From a checkpoint of a small transformer trained on Wikipedia.
Size: 9 layers, width 192, 3 heads of 64, MLP 768 GeGLU, vocabulary 2048, 5.71M parameters.
Architecture: rotary positions, no biases in attention or MLP, normalized queries and keys, capped logits.
Training: a variant of Adam for these matrices, 165M tokens, 5039 steps.
MLP neurons of a small language model. Each row is named by its layer, matrix (gate and up: input weights; down: output weights) and neuron, and shows model dimensions 48-175. Each number is 128 + 24 x the weight over its row's rms, rounded and kept within 0 to 255. Numbers have three digits each. A neuron's up and down rows have the sign that makes its largest values positive.
Before each neuron's rows, "fires on" lists the tokens most often at its 100 highest values on Wikipedia text that the model never trained on; "fires after" lists the tokens most often just before its 100 highest values on Wikipedia text that the model never trained on.

fires on: " U", "20", ":", "U"
fires after: " |", " the", " (", "\n", " 3"
L4.gate132:143128079133151131137097116128142137145117079141117170108149149136128076114171145101128133133137158104127169120147110131106124133143140139111137146172172117094101096176104128137185106109133134145120120131137112131145083124124122152121164104138147141141121115173184102133070100099130157131139122134134105162175125067158153118114135167145139173158110048102100111149150121150108155090130
L4.up132:136104123109135150109178118122146154141150077138087140125135126133125111149144121122112099123143123090156142098142179140108127135121133125146096133164167155104132085141117167133172109124121163181140135118165116126062135117074116144094168128117117132138139137106194105110150096107182111126135115105150153148116076104083161129080124167120147089158103111099143121118139107129142153114138
L4.down132:144116160114099158138116126144156083104158149103105144159141108127162121150136138110117128146133132162126105153133166148110190174089135173151126167120119134136148147125176078154145153145114153141118134112126119154090146097095140162145103154162129114157126102110130141163127120083144135099126127142127145160139129124119148117092175125151108137123110145151093169132162113113137124173109

fires on: "–", "1", "0", "8", " Team"
fires after: "–", " 1", " 3", " 2", "ri", " |"
L6.gate47:131127117125127109144179175127126121150116184096093155115120149134132130164150120130142122148132109132139183149096160078128153117177108116135128134107144107123128110106103197092135126141151120101129134140104127138122138108115134134100114118086136129140137129130140080168152093103142098108108100084150136106176136124066154121114120145131109134131138121089123140100175129151116129134112
L6.up47:119092143160135143115154170161152109094141151082098117120149098110083079118106097096097152122143130150146141133133112127104137092091157138102171128078119129114109102148099135114176152117159073093090154145144117118103150110113122145150139106126148129112069122144161115126174131128113127136121159138087131169154140118120085127124151143170129110102114118107164155142107134099132121118120
L6.down47:116130149056095133116123094131124120143102115136138111140143133139179149141129119083105112119118097115137124133124075151077141110124123123148128123115146123118143144120168171066074110122134130142109144055150154112151147116099104102114095155167096110129137100124137144119095149129154126093180150117147105122147133169191120151154099126137111162181143122176136089103152146130134169132136

fires on: "|"
fires after: "\n"
L4.gate306:112090081141182108164131104134101178110147110133100095179145140158112169132154119079147105079121151101117122133150132101110147115099125149112131118096154102105167088133151113135109122116163177099160129148158105131145141141109125085158101160136124123109126119131161126104109138140153149133161162085182132100167114127165127122150115158122096170145149135130133109099124126154110143117114
L4.up306:113094124122123113150137084124084151097140106111087119174157144134117158151136121087166105090102155102134087138155139075144163111136114134135133100149114083103140144120162118137086132120138142116162137158189130147154117172166125087132147143139144135099134151135108162174114148150154136113150155117170146091130117148127118092096123150138071143098111118136167123123137139138121132159101
L4.down306:080174149104111105172133072144115133117078101119123210202155107142122093136126101137123129160117147149138121109067113090146122141188102147114144143148091145143115154135126143118108133184128124134131113110158129139150122133134095147124184141109134135143193093115135131130143129148143149072090142124146140120170149221143102100121129132152131117123123121132152125129098145147110144132083

fires on: " ", "20", " Rep", " d"
fires after: " |", "|", "===", " district"
L6.gate483:145152134106140112126089169110128165106095090116092137110128164167109147124138105116151140159136124110110127104156135120167105146111109127152130113128186092123137108106128130110171124134101117102154156159135104153099137154113131108109125166113119164148178135106145098162104121131108159086167126092165148119161188068117120127161156146091139114104144093097164130101102082139112097150103
L6.up483:107115122127129103113162128095099132114141140118124133110138122096098151148118135138122126136101106151102124100168128145108108076121103187136143124131143127120111129139135119138147131118158189158116133139156110106115121120146126137087114089127148146158128122134132156093151119094128116112111123136140156170071107104143123155110108120156129124126135132118107127134102111156138147115103
L6.down483:082115150135184121141078110150184120090129126097136125024147111139141087143157123138147103139143139104114128134126150124168192146125165142150155168134085096149143098162113158117124190102130122116098105134107142120126155151130115077139166137096138133105130132123120111146104138149111116113138151127160120105130117166144126112123142141126117113120127122150118098146111151093151188162136

fires on: " T", "T"
fires after: "\n", ",", "-", "|", " \"", " ("
L4.gate446:083086146130136120133136079111134120130114136125156079124115143134052131154167133136124101108157107119108131108117130152109131106125067158131145156098150110105150087145095117123125111167153126091148090133115096136140115103107129113142133066142116136153133121124132142161090089133103137130114140170098142105134171111118143116113175128120097145148085159146097141135125115106163153125144
L4.up446:104156182138116157154133126098090133124083076126154128164133160136137151155160157116146106129118095126108124119126105137171131090086120121130132132092129124136133126149111089159111099146142121112124104158150144130101102117115119139155131154124140200106128103092164144123140132141081138104124122141115136119130129104112133132139130141115082168097098155102127101145137111134163110109135
L4.down446:120132147157160134084126098155176123112092112112217146144125133147117110120130117152147146159130091117125103113134124162129135131127156171079178137124127127104117101140138137173103115130109146089133114136149117114129148093095115115151159131133126107115148170094135163138091152132135124184084150129115130148122160114125141123135135130177141134106129124107127173100117087106135124128130

fires on: " m", " h"
fires after: " and", ",", "ing"
L4.gate464:116104192123149151113140140132103140106101121174124100147113174094151167157140132132123141141094125159139149104129128098125075130167136128177165138121136154111145095137135104153141171120142101101113103129163115140118180147083155122129100147097104126160149139077106119133113140097137148174173102143157083123124174100070129119132107149128109120127116112133125143182169119102105109126139
L4.up464:090114129115100157094130103111134119136127113118085136119150181126095135085097115153081132087143123129138125111127107125149121102127118098134179134154131120114099152145130084122098117124155142111113142109126127129132092159154064079122072150129154151131129174089072104106104156113138132136117119104169101104135146142114098145121116127136145141166149112132143108118144126110119106117160
L4.down464:137124119136144079201126136092137108133120113123082124179142096077151115131095117147140136137115121136157113126152120129179093102109118140101099123128127086153128146119129140185131109082143133156127148139165123087128147121112164132126097109125127115142134092097128118130162155148157122171107131124077160157102120076159159154172113102132126111115105110149091141123128148154142140189092

fires on: "\n", "."
fires after: " |", "\n", "."
L6.gate736:174130121118117100183166097113134110170152106125146140103152071119092161143092126102116173131113157127132137118153162136140136128112098137140102134090173117126089154153110084168106137102124149122166116135099126164079103125172150115135116123154095115124092107141138136137153088158113123143100149175199100156148124118100156117109118119140173145128122137153115132117119131126137102147156
L6.up736:202125132136102181120128162132156104161110100141126102076107110142145159114114116140132142097153183097109146116156148186116133111126126099123158098119126153147152123159146113128072074146094134116151118158107105096122087092101150101138124107138120175115103117097116129152121132166155150116106166138142155108144117142136128162120125094132166176143140133176125140149114123152097101125114
L6.down736:090129107134122107104104129140141168093145131130131133223106149144142114105096173138107128108148085151121167167141135132130155162125116129146123144121114113121122091129105147107121163148141142157090114163143126143115122107098118138117093108109120118140124094146118143101161156048111106124150107115109133135131093093123104092141094149109092065142138098120114109131160115126169135123106

fires on: "-", " –", " -", "|"
fires after: "\n", " 2011", " 2010"
L4.gate15:144131124091138145155141096119136123157098102136160127122118126132119136132151168124127158078117133098119123099162144105123124100114168113130117067086152095116152123154126136117108113105120105126164133119191122096119167147187111124120157109146124128144107128109158113144136153124116103160114129165141133127139125135146124136131078155125167164171068134142135125094139096137146110115103
L4.up15:124116098145131188130131136094134138100130103111165111140168157109126155111182127133129137106138118145144131117119126110094147118141101167107190120148113131117132169108157121115182112156117112103161105117171194119168134117175147124118119141108153099128099068105125106138133117155141141145124135130120107070106137147054138111108124094152131172119172136115139152149124126159133072161141
L4.down15:163117110113141103154117071128114136115124112154121199239114114098141130142119133117140145141125115142122162110130144118143147155116114150155092131165139100110108119150099145148123145123153150125126106152131131134114126118135155152153121130123122119142171138161164148109140092142114163106110116108146155156113098236153131175140111114105135122102142086115113099142134115157145133132108

fires on: "N", "on", "y", "n"
fires after: " (", "\n", "-", " n", "==", " \""
L6.gate472:115117061138150104151110145159135116154065137129135134113136155107171097115176129103106157132082139135107181111118169138113118099122117071122127129104111149152137103157097136108118117101133093138147113126122124128128118124115126139121151104139122108113125165115144130120113125133147134169099109113125110069139132128124165134096140130154067114136151141143131108154164059147113126120138
L6.up472:107156122133119118153105156145118126122084111130088175110108130147075127097126071117119112130136124141153083076104110123165145170121153097164132104180142089090127141079140121138093103098127172139126151110126153198102163098123138121129181181131146172180138128108147136140132084157119122176148121103133175158128104120136102150124124102090125122104140163164131143156175113131136112124121
L6.down472:106153101145133180121114126114126078095162195113103143123145126145115152152135137120146139141104131152163136130118128143123134163112150116136162084130096099116078142138156111126106159158120105079089146139102113114159118138114122136126158138123132146135120131147067084121149108125112115127128110130135138181155109068114105109162120125075126156177080164144145115148141123172117137121123

fires on: "|", " |"
fires after: "\n"
L4.gate35:135096081110122104146140103107102151136162169112094123133136140133097163144179079123129154126140132132134153109165168105145137121126133139108124139119140141104127131131130110089122130126147121130172158141157145128124082126155100164165116161113128167122120141101171178158074088137133114122115131196148095152140163109163132139142115101122151150151118118113111087112109135119080152121079
L4.up35:118143129105120130175132107120157141136138155118114131157046123168087154163124149119140133139123127126162158127126100102096135112125104115128094138093129145103121115093135126116147113151111134136141104126124123150135176135140184102144126158172141169124142078116101149165148104118173158105090120132124086115129117118131140137074094137126111140130110154093088144072118143116154128103148
L4.down35:068127135121142125150151118123133125138138090152107177158140138162143093132173127129132151104109174152139138136109145151138120155190099148130126120141111135160138138142102165113116111112138133095133095123154138133151135118157102129154181162108115125171172091099137101115145116129129119129144125121108160166135117141134137143158105155087128104112106130141152158158118118106179098151052

fires on: "F", " F"
fires after: "\n", " (", " \"", "-", "|", " |"
L4.gate467:140086113123166143115094122169132173123127143160142108157123106155100100123168101150126128121120129123119166106115096112120137112151098113144137104183130083126164093157098127097093147126063127121136150143124113174117113154111155166150139123108111089138117105116177119139127096170099117107104100084112116107118125128179139128123113127102087134159100114140120107137147131114123123108111
L4.up467:135135157162151117105092087094091096104133097110095094099135119126142117088151104118114106140147132107088099108183151163177128127119121108123132098109137116139119116139152120123141160107151090150125093158092123113160126097122152123086124147124139166150168163131104143085139107073125139140154118134144145119152136124168116125091139130100092138161094103145122121110148122107136168096129
L4.down467:147120115123095119135117109104144133096137102150170115150126104145110159141127107182137121140101104137103136169120129150146133100126119077138119112163182145109147120167124094087132136131122124115131134138126153108101131126135118151109125104095109104167121133116102124161115170116106093167138139105136082075159182145156088110140119103152123162133132106139096128122094120103147098115114

fires on: "S", "R", "s", "D"
fires after: "\n", " (", "-", "==", " \""
L6.gate630:105123141078141156163115167103128140143105157125133095134145114093159097148135151129160096156175134110121136150166170136119112156102107108134148124119141082100105133125127110137127129141117190132142100110166141114102157127154105128081123134125157120116148125164121122184136148133180146113141116145130122097163136098089142086145139170103093148108147080142107069121101116154125100146081
L6.up630:173133148124105155127101118161124128149115105157161132123091163105120144119153117113113138123156120150144123085115087121140135143139121121130115109149100129178103180123118140109123113105115121128118112156134112100068110132170095150204150124152115171114132098108129136139168164160153169136126133150145150057124134163127140115161141134132110121159137146107148121113135125148127087134117
L6.down630:088124125165144155158148155104113125119142155133114139206126121152143125164116163096133129104142103139111158144141131145127117169102139126145096126105096119145130100110137132152157074098106108120069162111139182129108132132097136084119125118115134149113154161124138154117117056091129135100125143126106120117115138104130122102142108173126108109062115100166124072104189149104126138123133

fires on: "S"
fires after: "\n", ".", "-", " (", "==="
L4.gate363:132153098111143133183133177121135139146149126145131100104114139116146144134163107109156127140136151143123144177117113134118090160127117109160122144122128140110151135128117095150134144129130112100133128158163130123104167149118113135137160089106134131109131151180088126156160144088129140142122107160147055151136160074116123152117118120131124107139085102171117120073115093129093148114128
L4.up363:136151127137140109164112106127097119131114075174100151121108139092107163139116072140174097129147132129130120143122149101076103136115161151187153111151123116112137084140129109179111118091108112083103160115186142113144153110156110118151077117093131114139148133120153147086143146132078133101129126150133141117146169121100124119078141172128155123133161105144128129113103106127151104160090
L4.down363:124103194139130114100138176138128143126131116121112164128162152121167137179120163095123158143130153183122096162109090175127134128117159147128137114164097125151103168103147114135129114178136139184107145063108170111161119138122152134119093142117162164124172144139155154146119124118164148079118131140131098101165123102111156127142159140146118135120122103084140112153124143092138162137125

fires on: " ", " of", " C", "otes", " the", " |"
fires after: " |", " V", " ", "|"
L6.gate668:133103078104110133155135103111146147154098124165056093110167110092149155128106161165105148152108115170075121124124173127119123136133122119119166142128147137120156074164113147133108183145147144167143125118137099133073104134140122125151138136122151139159117128127074110082139111146117126124094105087129098152117155125144124153115141135108125126115093093115116095122144091128123125102131
L6.up668:159126101142134172120107103148113123116126114162088102135165160139152091158141079165137125114147162112134136087184138154137118096115121112141146107106112106166129153172148137135133097149128190120175114167105111124140127112134106090116095150109117159109141151152142139121105119132117106093139133097125170138135155154105108143147121124104156131110120126156120088125091144157119126120150
L6.down668:114130129104152161148118110150130177158097139146130074083122137114112155164140118166110127140108137133130105139165118094123190109130138139100122143166104128134133130155081122083072161108141132177118115092119134116113149134120112151088099148115149109100079128110168113141152126134153096143110115118122136127118131152158138112077152117138080140148146144174190148136107141111085111156107

fires on: " 0", "ate", " 1", " ", "1"
fires after: " |", ";", "andid"
L6.gate149:144120128147136134094116113144181165194118125117072115126136178094122128145084132176149166136146163105120129128138130114142099097115151084146139154155132161085143134178126096118141107152165139104110076103102119099086097117147142139112189125122095119129126119156150134121135107191141112154140159097118167113113156111148144147102100139143166139137150121122133094154135104162099131126142
L6.up149:146125116140099172139147096142131113114136116157096126113097096142077100159126120131129108187139129109083142140137138145117126093099095159118148127174157098129124077132085163135157142152133136131108170145079108139090166105126115106106101103111190127152104135144134123113127149137073094144119105083088138125097122116099135154105124135166127096128114146079064120071144120094182140154089
L6.down149:166159161142146150180140138104106147158140156165138087050156140116115158109129126132124142148108110091098111125151111112121106106126123155132095147138138081149107145086137130108110122105108136159144114103117155137180160100149142119102154136158099147123157118119183146130125105162118154110176154155137113163124150163143155113103171142105145114093130117132108135128107132132130115101125

fires on: "–", " Team", " No", "oman"
fires after: " 1", " 3", " 2", "|", " |", " R"
L4.gate563:106113111115068115123110138159114144139117167178130132144109100111090093160129074151146154117112126114104164112144161138122118139104093128135133141105159147124157099124095157145118123124163168106174139142133119140147145159118135148136105138141112177139119150092155099108105102125114176119108111121145155119119131124113134110117142131138148119164149136153111160116129135143096142076141
L4.up563:119159157143086136110137143155134091111085138120076101122131149143112095167140109105117139147118125149142135093150136133120135118149109126117128152112140132120129100120073120106142167129164136129171161145073133127125104126038121142116112131107190104111109130154114136164143125127136106175109124109104081133131144123183124110122174145094122144131110106124116147142149186154125116131105
L4.down563:139124088124124131105160129118142091123119141102129131085127116131053138143134120129086136143145109169109110116097097129123107130094140144117118123086135089099129145130162138146143113108140117139136104128095135133136111099118155117129141167124109090160135103109158157129118099094143104142110106168131147150107142072122138111106112114174138132141175119135182079124102094171181114154139

fires on: " I", "I", "O", " O", " B"
fires after: "\n", ".", " \"", " |", ",", " ("
L4.gate721:078155138164175132149116113133134150127146146143120153096141115134133125088194151094153115087135111130129165120155178149118103154119089124122112129138095085142123137130139097127141153099153108094131114099181153138092077131111141111141145127098118123132153130120165132128114113140113152127105146164129100143118154147139153144095160103151101138160155159099130111165138167144197116075111
L4.up721:115122103113167091127106147140120116108101109157079136134096112128123113139114148095124166135132100107127115173122132136166146119155140130131132116118167099136139156132115156117095099136109089160116120104099158143121141149120156097110140194112130106148114062163165134131104108161162106128162092078161134109087184128110129119123137139123113125149144143151127153132135189079154122146125
L4.down721:100138139190116082107085122076145099128149181109122095167166089122086138139141150086157120129119106126106133141119126123125155121111123128118096129137132111119152149124132097107132112090139134097100092140132108148119152121134128131159129113114135162113153137101143149081110162171126105127122150131132124129160142077157155111074145131139136128121128118142135114147105126146195080110152

fires on: " In", "In", "in", "uring"
fires after: ".", "\n", "-", " ("
L4.gate382:079122110143146136155137109106120155092099154137120137124118123114170099110171141141147181100088156132127118138119161138134162120105152110138156100146153178135094100128117106104118058098120140132153114157147124126115080146118109135159122085166097110176093108128170099128201138145136126147161125175100124140132136119132129126131115140153146157113133159167134090115124091135144129148112
L4.up382:147123104111102152154150169114125141103120115144071119117140138107165159127098139090128059157139165160162177104091160115105144134090136108153127123099130074172129171112119132141135118104156135095135096131135130131125133140134139094152139108129139114136151161116123110180121163122098082085113133130082137120160135126140127108094104149144172135130118127144114159131174158139159128164158
L4.down382:142101153149128104095135132088139178141108114103084115127093118170106143127160094137136136141146120111159138152171127108140091106151129115120167089119140169164130130150121139109125159101138149095141129156118164146127105130144114107125163122122156102101119137120142079148120109131100107091141121111168124137102110208129138121148140128084157095199128120143101122122123150129118180085137

fires on: " 19", "6", "8", "7", "3", "1"
fires after: ",", " (", " In"
L6.gate652:160098127105163135090154174125132142135162143108109162113141154147154092177176157168148123095163147150097130125146128123115133105124098138122115160132098139112150160136159150120174127122169125129146117158152109126135101134143129089133185158145143101152153145166114132193100126124165135143177147158171120113140146143151154137159145117147146125143136134153156139137117129140080159100123
L6.up652:133128089137112159097109125130161119153125128139144135097133113146089142123125123134174117133108158133114112127125145168158148143121156140139121129104149117110141124098104147124120137106108139113082167148141148071127090132109129127133167104092106086143142119144127072155142064189131108139119145125170161111147171101102120157173141167158140183116078092132139119149179103171162108145116
L6.down652:139135128133107181110127124117110141110141155148097151255118150154113091093117131146126130100135165123142131120144138144118111138058071116111132168148152112118138134145101159155131124099110145178129109108110119116112095123147159062137113131144123123117123114120115192164099106126125160123134135151118125143145135130120130132158134134136137126128142087130108097135142082095159136119156

fires on: "20", "200", "2", " 19"
fires after: " (", "–", "\n", "-", "==="
L4.gate470:128112118124150126124133106153073196121143176132159137141102123149145139134120120063128113103172100186161142113100117105109115124115120175121119147129155135150105100189123175100170127107106089126105154129135131171182138130104108081153133114123126121123135118132124133188108134110137133118163098140110137115149144147114144131160106140102134099162135122126157108110148145111122147102112
L4.up470:155153162132139124096130156088113159160131123124120126123108112132117138115124181155147109160139125120148173115130161192085170129082187136122188196109159113124106133088131115158160111109153134167129114136093112123124123176154102138103110118126154124132133098092168153166112124180141140139091138109106114108153112138148107156164178120166108138144123145106116090126142131145163142112101
L4.down470:138092092142150131118128125110137170095157135153096139131136117118131109145153098064106121160165155123129108164104089144118131098119111156165142127137104123175144139120110140075125155110084140164094171103141135097140120129126110120106119109126184138116127145169142112141149124087110147069149090138151152164151141065109133113152131101115112094154129125147121201147126118104127122131109

fires on: " In", "In", " On"
fires after: ".", "\n", "-", "1", " the", " |"
L4.gate564:121093153077126124118159105138092104179133126139132118135135112101127168153135118112185155171114150113095156141150174186137157100107134105126143140106152143147129135105109136148132100124128142128139089131170092085131142131153112093116129125123086161148169158149121096167178121108117149131173139146133155130152155119120137127114131104126119117131139114137108105173119115171145139077114
L4.up564:104134087158126116084105111123094111177094098152144148134108126121139160129136151107128109163104127096130144110131116105168123154158110121139150122152136170163119135145154144150176152118119070144163103152121116124118135137129126135127154140135119183104104149123122068122156123099170116144162116158158121128136109134131114088121128085131171149149132123150134106096111087176084128140118
L4.down564:089133140133157100106159146114099109140123145140115136167122147186120094147107135093097119133139139096131136127147155150131090124093108127106138116078120125105148114156093131127148156120150169116147173104158102092089110151128117093097142111130183132106120090176139141105135140150115160118143118090067134114165115146106155133143128152135126087098063099113137160131132170105144196127128

fires on: "in", " In", " pre", "In", " in", "S"
fires after: ".", " W", " w", " (", "==", "\n"
L6.gate471:089171079143124122144097141108119123120104134132109094094077120129136142125142151116121143139146151112131154127141150158122172152126141141152165155132148139133138084126102138134106093127123163124138072116217124111100144132128119146154133141166151165151134107119143119136134149121114128115126131142106119122132142119126154108076123095104103151155154082097132125115102102170139184163117
L6.up471:124109165143094068110126123086094125096119121168143147130129167143120132110170101147128111110091106115089128105140157166121098127159091119152106137170146094140103096149098139157113115079143137084145141115129127121116125127138131129146157087096094181141114151119110119130121123113107118118112133162130114103139165138143177130151102109100137157122148105122107147123155200165137135140104
L6.down471:118137103111185151180107091172105124123112078151137155171175104104128159152128156143101101156122171134115136156121149129141110113118176142132139120094153186123149140092106124124135118157124133135158108109113126161105124096122120094125127096151154138121130124168121094135097095147148118109081158125077110129113116178098121130171105154138133083134127117155126088132133109111154178097165

fires on: " B", " D"
fires after: " |", " the", " in", ",", " of", ":"
L4.gate26:145133162141120138166132118121112134110108109159156108171156122122174081107173166150174104124105109145136141153109123129108097111109134138142093123168174131118103141137135131089104143155141134098166092121123111132112157120110148093159065092104159123162168088114136159194096130087103183162109126136181132112131143125122128129143156106117143119140119162142140130107118169158130110153099
L4.up26:097161155138123110137094113115150127149151112105123128127109130151139146157129132119158090118176099123136141121102169107164123095159127147188121115180090088126131103146134136074166111141137110154083122102110100182165125144115134087164137098095096114111136111090126123150101159084101138176151108158121144085095117161124120130158172125085178125130150141148147130091123125159150118127092
L4.down26:130153137159106152151111132098133090132094101144089097212129129136183148138135108112103110142107067165097120152140122125131158134121095093111138130174162119134141150091102145134129112141180104111094099086067156137137111092134182106140094133130128134135163126116124136157130102150136139120116116111112143118153153150143113121115129138151121124113111111122077149113112128092111107128154

fires on: "|", "-", "."
fires after: "\n"
L6.gate371:118144094136142098135128124084153114143132140174135106126147124127138137137140143168142144063169152162176124100127118076096140115165099185142130147108135098142154141146170153077117109103130174122188140136156115143143101130163104101154147142106122160173116066151128140108111159117117140143125098113154098134145100114115153138157125140163142155131139111115116145166106096126129129136113
L6.up371:100118159082132125137147131117132110103158105082103123181151134134098124146178100141152147126143108173159096105140134146131161141166115147095137122153151094104151159097119160147115094121147120159111120143159100124091129095119132117131141197114147106122139125140144181128153138134111138102126084088141102150136145119119122121120091143115074152103137091121132101122119148121119152135138
L6.down371:127162163137132148128141132102121118163124096158139139157133158122138123133133170123119098173114087112087155126102106133138147107111108109144123101145097136139116136162128164125136087154121108110140136121164166113159127092076131150151207136122091137133151121118148106149138141123156127107149128139128108109122121224115118157167122101122161121149135123107123139132142144082102133168099

fires on: "1", "2", " —", " 1"
fires after: " |", " (", ";", ",", " $", "–"
L4.gate147:107128120137143152133128096153104172143111140089073142099119136140156144146167157100072116122143140127174120114160151116127135120111101151154148133146126158107121141093101096110139123095140120113125097117176060145128116144166096124131146158133118118132100083105159108172075099116128097092151104182127139146134155128113159128151136155119128112136141137098141157121138095138056159068081
L4.up147:158131144146160129134135097137102133140144164133156103138098106161112098125118132126133131124127169114092130174144141123127146157121102160079117097140132127129139135114088116124113160120136113121132087086119132126081145112115142142113062122136155075085101125115122132109087106157091113129103146106146104151113094111118154117139082165127111139131100122110123131105127170134152165175104
L4.down147:124153122116134169144124095112126144118122142106101166096102145147174130140101141130130093097146138129129151117123137143131091123131121130152102086117143130114118100156094114116111113096125139145124122179152148146168086126127118138152176169143168143095130114117140138103109104183132090107180136100131116127135178171167124143161129137141165102110101101147148122102112132130118144123170

fires on: "20", " 19", " 18", "3", "19", "8"
fires after: ",", " in", " (", "–", "\n", " In"
L6.gate56:137143133107144140124084104120094131124130137114117127104121165150159126106146161112179115147124147170147120124168131110133108099126114162145123172110164162132102118150135169140185107119136109081130145117119129152151081165126123117112124136117133106114176103105094105156091061160143113133149127144179143143157147091116126116170118127156116149131133073141156125106112127098111163144120
L6.up56:132078128150148135125115115120117165115122122163118137124166090138153098096138141107172106132119123163109121055146113123137092101106161120138121115105190095137133175131126147157177126123124117120154092133164175166103086144132147082117128165150105110119128088128113121172083115097080137132136130122134117109162175123154149153155110143120175140116101134127130137135156107159162149113123
L6.down56:132130135146160169093121134129112122144170143130120138244155109135127109117128123116162125142101130081095139097134118128152121106084081137161103171143098082088161100118127115114146115122107161179113134147095090122108091122133130152120121122118160126133133115108163136127163087140108080121125129150136137179162132092113125125174141165134141133136133118140139168139162145129129132167167

fires on: "P"
fires after: "\n", "==", " (", "+", "-"
L4.gate42:109126117132175109127123142165091161090108115127127135112125161093150147159207123125146119097146141163161166086094165104112115095090152110151112124134133134148151108112152144080104073110150107155137116119154143158106143093168084127171146161119105136127119133097142146115106159138121152093115113150128080116126162139115151150132146118100182142154157142177101130101128129116152140098124
L4.up42:118119136116149116131103175132132118114151119117130105150165113123098097130160104112181107097171143132129126146113138133089160106136118103167126126097117127100125162115112105141074135161132110126151093145151153149095139119171148129151124146111095153155139107095116140113114135172086120117108133125124123126153115130118124127127175144110146150180126104122077088106125133122127135173113
L4.down42:135161129110196124124090097099131090173117113120127129199092105116095120112074115131177118141134157151109148126117133150107173134121121137144111126095094132113107103107136127101097098138177109122135062153123167141140126121114127143143122150134131107152148119085140108107115139126177104113145146105138147125120100133112146084166135128147156127131101108145135099113142120150067138201117

fires on: "-", " Afric", "2", " ind", "ct"
fires after: "\n", ".", " South", "u", " is", " L"
L4.gate334:148174120124146124138106129125113160158108145173117083109085140132136114134112145115137151137154144119111126119136141097136128129115149180144130111104158097131107086132090116120174158097106115146139133147151127135158121144121106071117137116108124192107146120154121109141096120115132151117160096118213122156144161079170105139103154159118170134171129110116117089093139086149155190098109
L4.up334:114136122115112138120142135185134171153120090103121124136126087132066118119095113139161138120105174137160087128165114139147144134071155138187126117083137117103116123057141107137117107134136111133120084119167161114142114126143136123135144159162074153086144130123128143129137130126107146130108092142163150171148180116120123110088160151113100142129118122124055128156117136135133102114158
L4.down334:120131149140130122148133151116124127129156131079156107155154129098142104121098136126120135145124097067144138153144118115175159127116111156156166165176169123112157156140155144119132164170119104105143166110076121107096126138100101114135105162114187115173140088108120166144153154121117118152094132134076135108139091136121129092151111152129132095133139162090135135143111124116063105150095

fires on: "I", "A", " U", "U", "O", "-"
fires after: "\n", " \"", "-", " (", ".", " of"
L6.gate20:131145151134120149141095128111156120193184120145162150128151113044134143113123138116139142118180121086120144154063171100127128123108102159127116131155122163117128130154136102132104161108122136124167132118156103118146180126135165118095145115113145111151126146140135085135145146104140153169143128128148085161163128117092148134094146110098088164166146119145146092148139122124119123114102
L6.up20:144110081148116146125128126118146085136131151141134154145114161116148140140133155094117133134124094110104159129128147107189142173153094147095114080139143163167147102119158100152167076173097122143105080144137151095106112078098076164164133175110137153118157116110128135134122125141111143158138143129113127098112146111110109105097151140115135163150127122120130146154105116141133128128129
L6.down20:120142149121118112146104143150134204128154161105106130139096140142115138094110138151161129121098118074142131134090163128119121163147116159185129093149109114117163100103143108116163099108098163132140121125143133117151140099116139121157120130127145103140167116156147137147161129148065128132108118141140128125129104090127165146108153119152143105146180120102083140114134151120068167121143